MLP neurons of a small language model. Each row is named by its layer, matrix (up: input weights) and neuron, and shows model dimensions 0-127. Each number is 500 + 50 x the weight over its row's rms, rounded and kept within 0 to 999. Numbers have three digits each.
After each neuron's rows, "fires on" lists the tokens most often at its 100 highest values on Wikipedia text that the model never trained on.

L4.up423:567680551527555495553493474529472509520549479591458529568509555526515495516465443492501475595569435444509433469518559456534522520473549476532477530500562516459525477420570532463572516506559501412545516529571497504484442424511523612525535543599527540514571396549513434547495491392554543504427521500498486503576562563558468514454522493487500552526496463524411453540534458391541547439567
fires on: " had", " ass", "pl", " has", " have", " ins"

L2.up94:488648475442520434425449462526503496488548523539578433533451520484514474492488432462520449420493500559477508428522495520469476471440526448442605460497489492557507522524487543546531508441484456456474490554448513637510447438534496577564416510470576481598454508469519521492449382508501480505447602569566480505484561520518509528620490591475489397584503539428562468441455592436585483435467
fires on: ".", ";"

L4.up145:535573463524515440502476453510561526539547560580485452486485579476440468568452416459540439426538483476558563534507429526415426546525491475498495549443541419508492557453581531531489460468501522492496532619498471393576520550427596436428509553553496540506463524413491512579451526494472482557510557560538614476473528518569528661532504511568446492528576564458532455440510535419442543530396
fires on: " of", " for", " order", " age", " between"

L2.up122:518524497432434491366538443648507538468513414539574395524443621517473510496488471459513585471521500591510519429499492497521538490420513432509579460463571536486512517529516477505500534367527337445483489574521440595521468492518457442508445406432576550602492505479491539626493503471485431489503587522462502406518465522520483508536490489563531482587582526508467449527519557485472487532467
fires on: ".", "\"", ","

L4.up454:498555381549485438427528477481527470432531402549441410545553475476532345481557570453434421454561538587577507472535538439483455461436532487439608490484492472485473452482518505479426506449522585499496510420615508378529473512452555482418465501442572472489429497501488489584470366551480557530566479521464588472449494488485516502528429547624452529568540466512483481433459542511467478568382
fires on: "er", "–", " by", "or", " of", "6"

L4.up7:498495495510447473378472508443613480445520498529445468502528466404626542567520471452507508494570544564567488477588470430584478517459564449443521466475438486478473532580504458439507503493514485469569453469524566470511475501576467534545501629419509530480377439427503590644498406481520545517553540532489569502424479519572561572470436563537601418508504534527445497539518485479515508472419
fires on: "\n", "-", " |"

L2.up488:522567438408496529407535380509535477500523517536508529516413592455511398518505477567479500520494538474468482449517526537490663510466517497532541501482558519560553482539513590478521494384588479495488533426396523539582485436529546559536507539420514544625458541471529503492457490513483534508514526461429479537505427506446528513627437523548504508564447461429560613476493503457499428458507
fires on: " |", " as", " other", " —", " with"

L4.up467:507543423556455508454439451624494499461523573546425502492495520504525460520488464461506379504529473479462511485532495482523460448523516518398434533524570456461464566421527517465491493508565551510574439493547537434535467604444557462464494489528416502510582568443437561500477415549405528488569523514425593524486471483547511587465441582443446475500490531511495486496398509516418466534424
fires on: "2", "5", "6", "3", "4", "8"

L4.up118:467517378455533512579445569473521506480525490522503567483452529428482504458441574480415507585476506404554482444520465469501460532440452516500476577419532480539458482499556581511476395492556473412647441495464515480505538458507553490552476519443532472460555502555495383403470431495520553491461556459411539480559518522498495499562510438505434469544488457423534546441474486463460462370448
fires on: " rec", " cred", " their", " ad", " per", " his"

L4.up235:481441581480491550504545487504478505447533586539397502526467492537391487447480557438505518571450530510478538450600519549585460577445509491485552453464446535510494452511586633488414518433542490424469497453586518482486493498543520416493472573507563587581492442527494551501541475515465444507443490578570530457516503511462434547625496505603498505536475471514564518598566592438550528522334
fires on: " by", ":", " from", "/", " at", "."

L2.up185:529521484519498492388459472538529516449493488510492442506523530450481454534412537422492452580452519519433549405546504508532551510494527421478587502453518478546496512479513552472449506438582461523540478517524492466530519455541623450577459466475519571521401439512523491583475480496453464628556504509510456443428405575512500509552398516634531482581522475552483542443512511441532514432438
fires on: "\n", ":", " and", ";", "-"

L2.up58:510460510421481423342525534547549511424501512506441380474480615459463483469450433502471542452553417550538517543532477547477481563489441472487591459544510535475425622562498566496507495479504468508434449497471521518530414577485524454567490449519459571544517589519502561548479428467357440507543524468505497511494508497553487564550492523497523474565510534520483454476528538482488388460518
fires on: "\n", ")", " (", " =", ","

L2.up500:520602462567574361559559598481529513481498529526627500622504602510432499581538483480511481546515479565498498499518451493538529491542493460533564550444542480485525547555563495566471473504504521497588581505548472526486525575535535455573548454480566453433424480545517498486595557497512511507521487470521511478547496507428502524579537463537499492527544439515458522470339530464485478478374
fires on: "\n", " |", "===", ":", " •", "-"

L4.up169:542506510522474499532505464518509477523508384558531386494477518494571384446450447451479459521537487469486455410489512521479569508442515452502466590452528495670528544381513473503469486548508387479540448532439377465535471492498449555504557427542453555483527525559523490513462432450465532478447524448522487439486498540550457536499489491558357468664485536569460480482506490491489467425538
fires on: ".", ".\"", " but", "\".", " it"

L4.up197:561481468470427508465500478554616569359501407478607419544569581518486481554503588469444498490492454508513431468520489508563542569452521498515585505549510551515591523449479618475472480508562550576503511508368540484556459491494523480492413409463505518493468457469515411552453492447461493528566507426413497418509521545502428545430446475458543541513398454541436537431506570512579447473527
fires on: "),", ",", ")"

L2.up582:528543516484454542482497535518548529438524486498490438546512499446496536466518593518466561518447579555477595484518516484493483536467520444561479523523522520532347513492478539528513472503591439463508547417509503431520386541487486516566493421497492522594480480508471482676499381539475504485579518535489477497539512549461480522636515519621513433506534515427468514396562531468511448494478
fires on: "-"

L4.up19:519478530457490388408460453525528498400470536522570547519541586457566437496409439479435415454444432590401395497580451477468498511540533521507474498422508477470552565525560516487513498542505584539592475496468573544508497536469574498532537489481556415473511510430526500489480552557601469508511491589478525398491474469511474515537456470564360539510582460492469487548386560477506499481407
fires on: ",", " time", "\n", " day", " year"

L2.up612:520534504539481547443507452743619496485511407543514459472490499459480493495466538410512473501517507592454513465557566494461570444518529461421570471438492465520491500503486421478475471427524482590533510440495446532527483462486531476534440506479562527489399426506488547560511522486518424514539528549505502476502439573445502493542445465542492517502594461518460513533479525429454476420388
fires on: " in", " to", " for", " (", " of"

L4.up563:543540474494484373428472516448486474422533513526611484599464574506513467441520574479580463467543466584503528535529472528496444483456552450541530514431495432529571495536507585527461505463526532508513500540553553413524487454472491507421431573425565488409501444559458415480406447412545424516519578526394487567508526537482497505514467473447518456495476559482551470461408532539505488602465
fires on: "or", "ch", "ach", "ough", "Early", "al"

L2.up466:555539461491444492411464501484533488440495456471511472483496556556558438541542394533496541549480499562561478471543432504486582502623504428487535390539528488515421459504537507478449476471452491562519427535517580553543449461520448580593434502411598514532422490476525459447392460470502524564475579488410605466519448529534595465498462543489541463509398580494421542544437555406524533445413
fires on: " |"

L2.up395:508551451526421468415471418495541527526557467550473432473437619536511427531490447381551497461527489365562447456528471545548426482502479547514539410457580437603598496461507580581517503508509403454471466543498448419568476458514509588496572537471541474489434509526498588491474443513505443563473630504511538467462473517505502533591474515519533553599498568585561475529509547488545518428475
fires on: ".", ").", ".\"", "\"."

L4.up194:572502551491509480356470436478585522471490544478478415538491585443439469441413464501474538477505483533392482526522557501536501469427503484622470426496600566402561508374541481512478525453523482535550511518601543493416422543530458576541473528556515448489519507436550471512529500504488488501551496515499522417479564571433563559504443626456510512590444534502514552558439474437540536421568
fires on: "ly", " have", " has", " also", "ally", "'t"

L2.up520:494490478522408474405551480498522518458505482510524439501495592482527535563588498552534510525483539574494563483532436496522515511513569478482540412519509449435475519539523510612511420441523480473514507481552587558490453512533494543535462444424619480438407380396499519489557548456542502481500541530441546411463452618484549501608526507488505436521593490465467547571389590513502581419389
fires on: " |"

L2.up184:572529416467499496480429434497641577479592494594519479502515625516511436514515483435540449481502482473534403459544495539561480567551520559445509471404525462517466488439523543571549512538522420460532475478516492435526477434510533606508491583472514422548434552523484526451470437522484525631482589530540489541468509544531431516638516515527490506539568492443512465547484545414587495481383
fires on: ".", "\".", ".\"", " led"

L4.up116:547565475496502439437490455475599509415529546524587543482497559554614498572510470416489379485525474475537484438533489477545530568541507495496561498534515517466371506515513489439455485443542480531587462484440633533573460566547465578436492541465472600560447406504488525430412501494420497535518549507527532368460531494559534557458377527463512391557414479433475489523498501514544442495546
fires on: ";", " |", ");", ")"

L2.up481:529570500481470516481483554527567463491506414476488436488549534360447526530497574422499522488435571521519588450559527565535559485536569402459452498427516530674485533492484531490523472468542387491543502419463563496552467548535486520568523408519487498475549540447490441607564468588477483539553506518486465471500470551525538524576492513595522454506488479499412490428460569523497393433542
fires on: ":", "-", " der"

L4.up27:527525433561508497461517474500590508470517513485479508545485519487477431458458590478499493580475511480580487430607565498559553528519489444443538478545532551518508445491521509441373499469505413472585442353428547515524490463542623532642472509563578525453476483651537508467504468495519445525542506607547404541516437458438478530501430491535522524519506541469481499509462565461555449356489
fires on: ":", " |", "):"

L4.up294:520449451513460458484562459594507568401507455499479522500485552521456452487554602508506492553491475494527535518559453505461474487473532510469419412530557571444509648546505494484511441475475495560466519488478534509535501447435623469446446450500530390410605584572520603537507607535427472652494499514462536434568486550482449525585500553470535452501481562522507503528459528566516467518448
fires on: " |", "|"

L4.up30:552527507541498521413564460550522447480520393520526498515531504439434420509528546471447521477490557498566547500627520632446509527511543495508581451490498535542456395568499457463553476509552496426424513437508454529496434563566547492528442466450539526518537566482534525545450482427447455540516544543494476434417448558379528492529546486498538472473525530489501529392506527398630449398474
fires on: "-", " =", " of", " Sc"

L2.up605:579537473421505454466573462551618644394543361495491497474470579490446493504441524463533424468563495517495534459512532577503521578481443491572542490541548473445539597484518485520483486521516443548564494515369524497552474567481517511462515481499488492406513437411478530507454551548427569590511528520511611471575513524472578580532505496447410455577495455505548443552439533495522420545534
fires on: ")"

L4.up0:562594560545457480556506400507642497497502509456441524511443587517451531487451561417490489528512406597518450438483521507545471527480531421458480485473580526394557583579551552536421467435508427495562458572436595473495509464482472501440438556524505483499509432545527555453501528463518507573576553424504532525617528550453460531510501519544523593480480559523530476543342528531425472452570
fires on: " is", "|---|---|---|---|---|", " was", "|---|---|---|---|", "N", "|---|---|---|---|---|---|"

L4.up296:512475532468506494467450450572481513488492492510532571491507536505508446469534471476485410402425538477481459428502511486454547509561550557607438428407575464549532551429580507473575518518491467548480507582592545539502437516464552591493517456507506533538531580461510430535547522489507457523536584497338525463449492555477509522447464582497404446525530564457421547537457543495650499407534
fires on: " t", " ext", " year"

L2.up304:509593603489520455486501618551520499458495458496536471491515503520500480529587497482409528512470517612450522444509397460507477539492551506505422522474568455531476487559522520465446505469533521503471470461442543482513483467566486500416535521482546560417574427479503455580495505504558496418476548488480455445527568530447568517526519497534460370583559597448438512444424541432483488391446
fires on: " |", " film", " album", "==", " game", " play"

L4.up327:561573443530470468516598381464426603479513534537549512486507501435463498578480547533498434510505558524565495460574474420512500605438449471452580595467526554495567527487525396531500489560526521535489507580444525403532511486451543488524583455543585496459441548463459591624473444460497528556465498541441509498447529562529467503590433527523529439474470464546457497479486572538603478477489
fires on: " b", " the", " 18", " 17", " cent", " 187"

L4.up580:494419399401554402508446489516583499487494510541533546515438515427512478597432440368520465563560475518521386497563534522440364501392585535498502457465534500540484522484519531557545469499479404481568456534443514551575521530535556537523480561521624564586458462493504541565491477566381515508514518629540412552457448474503560552508493498483483563550587531523424492494466485440501488435490
fires on: "\n", ").", "===", "==", " without", " following"

L4.up447:515553468488376550420489476544466505386496392469507491544450548469445427484486427449517487584495443466556431471556488534553518409419523520505572520469552525458503637462532468599589542496536477482559492453577449463528445570559447545577530443555530424584598534447547458516464470491430507493480563550481541484443471555476539489520513567493472421590519473455451549472405501466560487472489
fires on: " also", " has", " he", " b"

L4.up569:555582487548532440479478487482497543481529504502500421526605492506469437406382544511560503470442437580405580451513452487521656501576491454506568608466512390503603496424592534505475542407551461501527543465548502353474504552515560411432485470501481482433562427509482536430472536493501445480557523580516522455514546452520478544520468482497411496518596490558580551496520576493515459426510
fires on: "–", " with", " while", " during"

L2.up436:572642419514436469487532559499549523468533533581482389516526565544415416609536528451538496464559455522561470512523488578523467473509504415432518439556529519455509503481517554436528496455476466468416473572560562566536387526544462439572453476496503546511531501449491539521468411536468474495528504459407476535530449557438511519544466491436536443554514515571434575440444507431645506509458
fires on: " is", " =", " may", " are", " of"

L4.up142:536512523502567499453565528490612619427547520502486539530512596528368472452507473517486455534551493455436542418571467563503509577520531452492466511466528526464521560444561527575503475520466488502552537496479416504615488511515561477428439555489501498428410439597468475535513522543437379525515479592512601385531524490507443583559532518396562459449561475516515482512511510469477462534462
fires on: " /", " (", " |"

L2.up413:544538420473445446372487453566481475483513435578512473546522557488533476530458451541538405533478567560464555492518535587433474503464562476509581478531528395398424497496546538507485498415505431539500500546528556477518476475401499529493532499463514515510425454455493487534404418571393408473513516574484547401552495554425537495611521543596458491537485578528470496433429521465515546536517
fires on: " and", "\"", " by", "'", " of", "ing"

L4.up619:518548524480487358408512518550585527458509482506478496474549572409462458519479593469535469505562515492441583459569501559503539504468589493466507486502478510402560602540600607494541438463468401480580429416552563586537474534480501476569465407531514539439513551495473503561517506487511397548513518463490566536535439508546513576505388373492452421499520469491520497452477519508485495459480
fires on: " in", " (", ","

L4.up460:573553473483431515379502618567510445502518496556458426504504493465504439583519523630449541564476525545540475455482449555511504488532511467485445580470485496563489553473571502523452498563460466593677459510457478531483488536613504502421539414507521482475516473553450437553515504547507521548453557539461433392521475462555547541493474535504491422482552553522388503490451512508455415501477
fires on: " —;", " film", " Records", " album", " The", " US"

L4.up76:570582475462472477415494474441474472518543540511542352508505483471604589510525501466530533574571481472527530481562456479419381504521544495541599516575467508418459551531473380512446456545447555471422410508555561498535491563551592513497442553440554441549493539492465491521488400495486500513459547559421547510538440517490533516525535561538523541511537602491434468475484494429455488470549
fires on: " |", "\n"

L4.up627:583489394513451450418527432501569488486499457537550455570454542546483419568452476371501499502482474468485486496574634510470590485421532492497599429515518530466542540553546540436434507478510535570552514485405483531470476454461532520547436527487611506485425466541510523487432528513412493420556528482531550481505450556403512550550445466503495514588454503528575502507436481431506472370483
fires on: " also", " be", " by", " and", "\":", "\","

L4.up200:521543465585448559457405528503588458449534494502434460445553575421532498480475471483502492459551518548552414488557553429506483449562592502384587497545413499532461459516462501431431506510545563554591448494544476482529483504497573528521513652504568503551525536463486506575512363455566549446522454476402541574472425479517495524534433476487561608528515544517519496441462514443486531454385
fires on: " 0", " 1", " T", " S", " /"

L4.up138:530633426559570480553511531475507555440498499498478502493520524471414480492361582498521457517505491496477584462553438502522582536415537516472489521469532521509604482468569473427404479461485449403552459527554513489579547561480600474458550501548449504460487432602442448471509541539487483586511486508479560402488530541494499608492469492566424484557563466535527534389491570466576465425535
fires on: " (", ":", " in", "\n"

L4.up540:538489451548481508458498471488466628540549457496533508567508487438475479469438532558491550533516463496498498488511522638491516460489501486450544511582519566544450519557549461549560507524504432483527503545475455482550492454562449577502549458564489513472533428532433472549473570457429409494539538546516423476496453482522471523584522421405541483496500559592517504511541562497443427479535
fires on: " S", " W", " Bl", " F", " Gr", " H"

L4.up166:537498587482455479531580447552577516360523558522404411536530571448426559457465512448514513500486440560465521463536457451508466594469544478553462615456550425428519448528526538621460421579508506495514435392468459566495521592441540434542447492476510512409451458581471472471526439512500504527500513471481510488455586561384480545515519485473505500577486445491464459468373599535513507429577
fires on: ")", " ==", " Candidate", " Species", " Team"

L4.up163:480547576529398473516474504499520519499451427485511517523457548479500576631556508455460412567507542473443536503540493478527484509437477467465523416404514442407533519546541533528543460569570565482492519546561500568519502543498503494546486479454479549494479479534498421496530500606439533445441534452409504461521540526408520518445461538528490560454493457485519489460312493429615594432497
fires on: " ==", "ological"

L4.up96:511476422510473510450494524473548521469524524542536466538400596494490418477510522429565469482542491548514478462563463544465555529556531501499517499445456553551512575526521537499531479619489433471469454569485523545509502478438501572584469491500652594522364489409484475469474395465478493524466511516423390463486370514480446491508451461481494512631395463446461439507385525419530469399440
fires on: " ==", "==", "==="

L4.up453:532525518484535447488548452677589547454500450503547482508532545480417469480511555460557471586526453551501504381510475493435614481484508480549550547625595460488503473503577512520449438493550461490515497454407463528586536478567542566426450437475483469446536462555512475433523485431529460478484501458520437512558472546390558518497540511492469440537487551487510451559420543537444546439582
fires on: " |", ";", "|---|---|---|---|---|", "|---|---|---|---|", "|---|---|---|---|---|---|"

L4.up277:493524522621544536485433527564506499440540522502437532444443442438421473487384500485381470479564554624469515479589451482557460493426509537460520507516502489455595444551511574451372505506524529405527499495553498472541509425458558450569428528531483483441407469521484470480553457448560520562567459539466598471496454506444499572501368529510524479469510470514557575489475532463495506481351
fires on: " of", ":", "\n", " New", "N", " "

L4.up186:566531515461489553427408424585598522484512519539474539536443573450436421415454395495554471427596510381510475492484584520505563490390470528446511477475463587471544529509598505488528451528457470586484465440468495469534456501519475468500486414557607515496442527524442553480472479608453492478483459564526493427500434502459523556546466537438450500512463433533428538518404527508480439418556
fires on: " in", " respectively", " later", " again", " 2003"

L4.up560:575518417547557385416419462473502512417470560510510452513533598466499496452408482431461450472564496551466497452565535530482548474471528497510574536469440521445526493486529516480538529436505523474605435487484491541486526457525538519478510483541587532514529432577478480538459452488517443436464469618485426451464488569562475499525372505534479558559467570500549455501434538355441481400510
fires on: " until", " since", "\n", " However", " after", " however"

L4.up414:487551434544473559469475421493561541406509523547455473502544581517525464467496479385453581469542582470538491457559593485505580568507493490395559438514483502528518480482504489410478473463521468491613493479533420545613453496582523503509496609523621532557392474472474515560415390487527470440544429566472506491494467545487492531556525420501545523560504608516520476503497510418506486454380
fires on: " /", " of", " from", " 4", " 1", " at"

L4.up43:480517402457459444360544491543541463488487441470529496569482567457501392612534544503545500482446482576532508518551627627434611504548564436475509431485578437515472550593475446497524491544468428545576561421534488529497471512527486602554448406446611438488486485521470488550448456480521476529489543520482482464535519469490544532516378426531468451534487561530386522548460547520508511463462
fires on: "\"", ")", "]", " \"", " |"

L4.up159:544646501450423513424450428571554464413514525460513525513449499585469534501480451489526432496524447515427502470520511496500446519524559493443522509453507562490447499494538529517448491399540375510521490331463509388505460534456487506481437517492470418565554518498466476547503484552495429552524597524407508474512502507439544512508520508499533516590534555495433652442460551462643508476520
fires on: ",", "\",", "\"", "),"

L4.up427:548520445476521480474431459528538478479555464585519461497550532558468398518467510466564473471434529522506524476556526501423629466572516458445527453549511453565543509434507560456473482432487405586560500529553615559468517417571547481530546528431565590518471463429523446391502499460419455558580449504430463546525440529455487458461508456461374561490452466471514438444419529556496473404416
fires on: " in", " to", ":", " after", " of"

L2.up240:525521448525615409481480530481487519503568518563488501525473507386450422513497408528381443544494461437480449431511566562518580461438579529450499459572502546527547469442563526525564492515475489457526506507437412452605498511474560551435459562536503486480532463604478494488457486511391436579431486509526466398491438506516542543522442479541477476514481532593527567443415504421595501429519
fires on: " his", " His", "==", " These"

L4.up494:494592544457437534439514414555556544388516558466552516521495478539401473585445524451461479508534452486501424507582497413521563541543542444476494546433502507517503541616511508499461509481614383490576523435441434469517519505540465537512435458456498512545444533508485501529516485526451429470545651621481486511501413535452532491463434480488538504552418583420433508528510551536543538462473
fires on: ","

L2.up220:511514475482484476377460397507548542498517570530559454518460578498514482549509402473574476418585502464560569463529500499498472526405513523398589455562560461488419578571528504607486508516508394428503439545642593546521446477478470476550517466477509494582448464504502559477475376498411432571504553547560526438496435537552499540550441586439548448508507580546506456524528518458532423480484
fires on: ".", "\n"

L4.up497:493536458457531386403541444593537602454507521490504545551456520486489499496492514424493432502552459506507495483536479440550444459384497484434436579520501472469516632476563444545476460550540427475630506365496487504539482511490466505449507440487523460428455399498444550530519533569481520558520483632509566447476460596491500517478467575465402454507569471546521482552446528494495491505418
fires on: "3", "9", "4", "5", "8", "2"

L4.up548:530530517494401466471471468556583471533560496684515431529494475488535445434560540471471429483457523560548477492525535552451457540516567436497505514554526510557501440515450497554398542574453495474503521433519461494483447436453494557479461483460479500452509456600502473595427446465416503451557504471508412466549509427416529458496531552540419527525529511411415450409412443468503497475583
fires on: "or", "ure", "ing", "ent", "er", "es"

L4.up471:550505573470475430426511489419559519441530578464537408484548572417527560504508468438530524540517369592478543513585505542509546502511525434519549563467432505534442536511516513579551498469517493438502483501472485541494484586498608451600462471449583544465475441507487494501496514534527487522504636461515567494462433544461457518559465471461396464580512407524570486535456544426511462433451
fires on: " =", " ==", " ===", "==", " ("

L2.up264:526485441479457482423559389549594612486554579518431374503482640481507446501420471459492458466575492476503553461534587546510440567439459509464508456485546528451438510535563525537443519559501422454520481442510474549515481563477492509458494498490515480474580449594481527508494465509422469493518493681535541398481582496539492545510450489526394469564522537536470432561415587450527457497443
fires on: ".", "″", "N", "′", "W", " /"

L4.up383:513602515540496439470532521498480531490470528517562521481556524487448504480477537343522473459489497483395466483494490480514551470565465463540529546436506486566444504414552555460566454400599497576551522604519500536569541530451583505494404470396533545464448430457520460584465472551499470523453586505488500398564436580536503526468531551529448515543575420497502510606432539544429455491518
fires on: " including", " on", " between", ";", ",", " both"

L2.up589:542564510466519450544499519562645593352511396500532487466486516439474475451552586417513495482504491497541483500503445453527470600477419409487536594478524487471440564547500491494485491554521387461601518452518508533541451465477507479476490562524488514458525418528508523489478355500479634541537457573515540477529493502460572519595485521517398463500517485541441481536433471540499361533483
fires on: ")", " km", " mi", " back", " appearances"

L4.up492:546592449528501454597459494511591638410575409452442503502531568488477467502553465500441441499557520417444429433505385563552601560447478503537484516415526479444507519442518511501541476454530582516521570452550533430583507604501567443410435511470473523461467426483471514496518564586444532523494561475493596483540477514545457519418465539508491456528466517560534591525478626583505484479456
fires on: " |", "),", ";"

L4.up249:542455415520474417464459511501460491525500510487609489518543551554412539469520508452481466597455506477547537502569516490464426523490506458436466437485625421413486471475543560650424507535553477486436528546443544478592531496518588517513560534428570495511410509509495499448485441453437483575531562458506507511477477487537506538638500556534552395546506482503552508377433499488509441410500
fires on: "-", "\n", " =", ":"

L4.up457:519610522501480560394453507532463458515506582509532481567550474548417510438415586417446485460499560514477480437506507471496439452511513456466582485442529403442434547431481475521383544365523516430429482495544410457518469513486538524396472406491488545607494528574412491517467486486541512538477562547480509431480621557454476540425434532562467487566544571444476516529502535461417534546475
fires on: " and", " |", " to", " that"

L2.up149:550601456426478571362543458569561531468499514535558423549493662554569427571502419485464496503526487513473543442533461535496550474424513484452598441516516589548466494500523586452536503479552460509520497529433469582527436505527522498574472517452485508597410510473500515541458454476463512410498548498525469459458509519490526511538479481416474442591542525470558498508519534382582429459460
fires on: "),", ";", ")", "\",", " –", ","

L4.up175:553542516557458445468520546475524514442511441515471502491499499560487546563549571426501507482535473431497471488504444429518489575479511503612474604473589439405531489445521507494474440441496532469531510523471501522566513489412583520442560417473499442480478435606530507551547498501564571544536532509474586410500496536449532524438516550570359466557484417527426595519429602494542516471428
fires on: " |", "\"", ":", " -", " 1"

L4.up320:530615347513553491529529557514482565461539427596421457521428440496554544534467516493499530625525453492525541485500535495471529483353549624503519502500446525468552532496587498558445454508464503504563587478463465469517534497517500561554473506491545504454577430562506482479487542542375495504445535507503477517581447504403502507612500462515534480526497447514457589430495473490498439403541
fires on: " his", " No", " their"

L2.up472:502503462436460454424539531523512470480497409499472456590509502500460494463556481565465547502398548562438478504532562510381595490532576438561481490536558459475421491498451465549491472463460515496441574460500495499484403570429552566486503418472553429521515442532537434624442473473435503444538505504517499475557485530383514498556555522542527507458453588493402543416498560496555540499549
fires on: "'", " Love", "\"", " '"

L2.up579:558520503500520469368592358527632529474568495561570441495520515493430425478466516445519495483578523492507501404536591547432497479448537552407515476535535504525502473441544514496475472485584480464473536542459479498533490529573572519544453571495563495586475475503474402508469464563425501435519536543534490510434433514429473539468483490534485508576579589470465536522462646460523480423468
fires on: " |", ":", ";", " to", " as", " of"

L2.up468:548566455633449538485415585564493521414491405479444472510481466416470495498504441470535493531503498561454622450544475506573570480495596596490603599528523492485510581469562416528429463486561520577442492449563417519519452447575555555561570518505552494483443434494497488585556481503538440527497550517468525477457464573445462508517514556572519460522606483515497527547469494416523517381430
fires on: "-", "|", " de", " 1", " ", "^{"

L2.up627:571459505509526412525478538479514482488508531487532485547540605385427461515592489388444459487470506488542504481531510541459505614491469453515494506485541515582436596570545538534501531576538436492469457424418480574533446533537527481487558473524546570565563573494494499540512538451478468507522505500466490490480562534548561544541402476551469461595465582447494442423405469426481403415520
fires on: "-", " season"

L4.up115:531484455428472498419532497514505501490513512545620379485519512472445470481516456482419561584477427477545523476553637603446555530532462458521542449514592521531446445453496480513469475525543572486457522543507512543532499511563589534499455436441539477436600520485498460532505421479429448512515560475523463432477361406491472566575496464484485509512407515470464489452473516351553439483512
fires on: "'s", " –", ":", " =", " of"

L2.up538:542477437533505467470552500476535520505542506575492466478533629430505411479529493472449506450513431521491477487535466544471523487565553590405445504525516532474455482388487537593559449521529526481443601392537526431541488477527543548582528533507506464563495565522497522606503541520493491564490481489525421486457425501489490504585477496451465543547581425533490545410428491450500400313524
fires on: " made", " took", " gained", " less", " gave"

L4.up501:541520434473469445375493419516556500503530549582422486498538558448474347567511443461526439370454525554492551452562461524441501488553495441462498457500548466528504477477547537522508456452533427516523432527609564549457511468446512429595534538597456471534541452503457489477455453487481374554507532618508583489536388498553486551500471528469501546482515561606487386567428522484523466473546
fires on: ",", " in", " since", " of", " for", " before"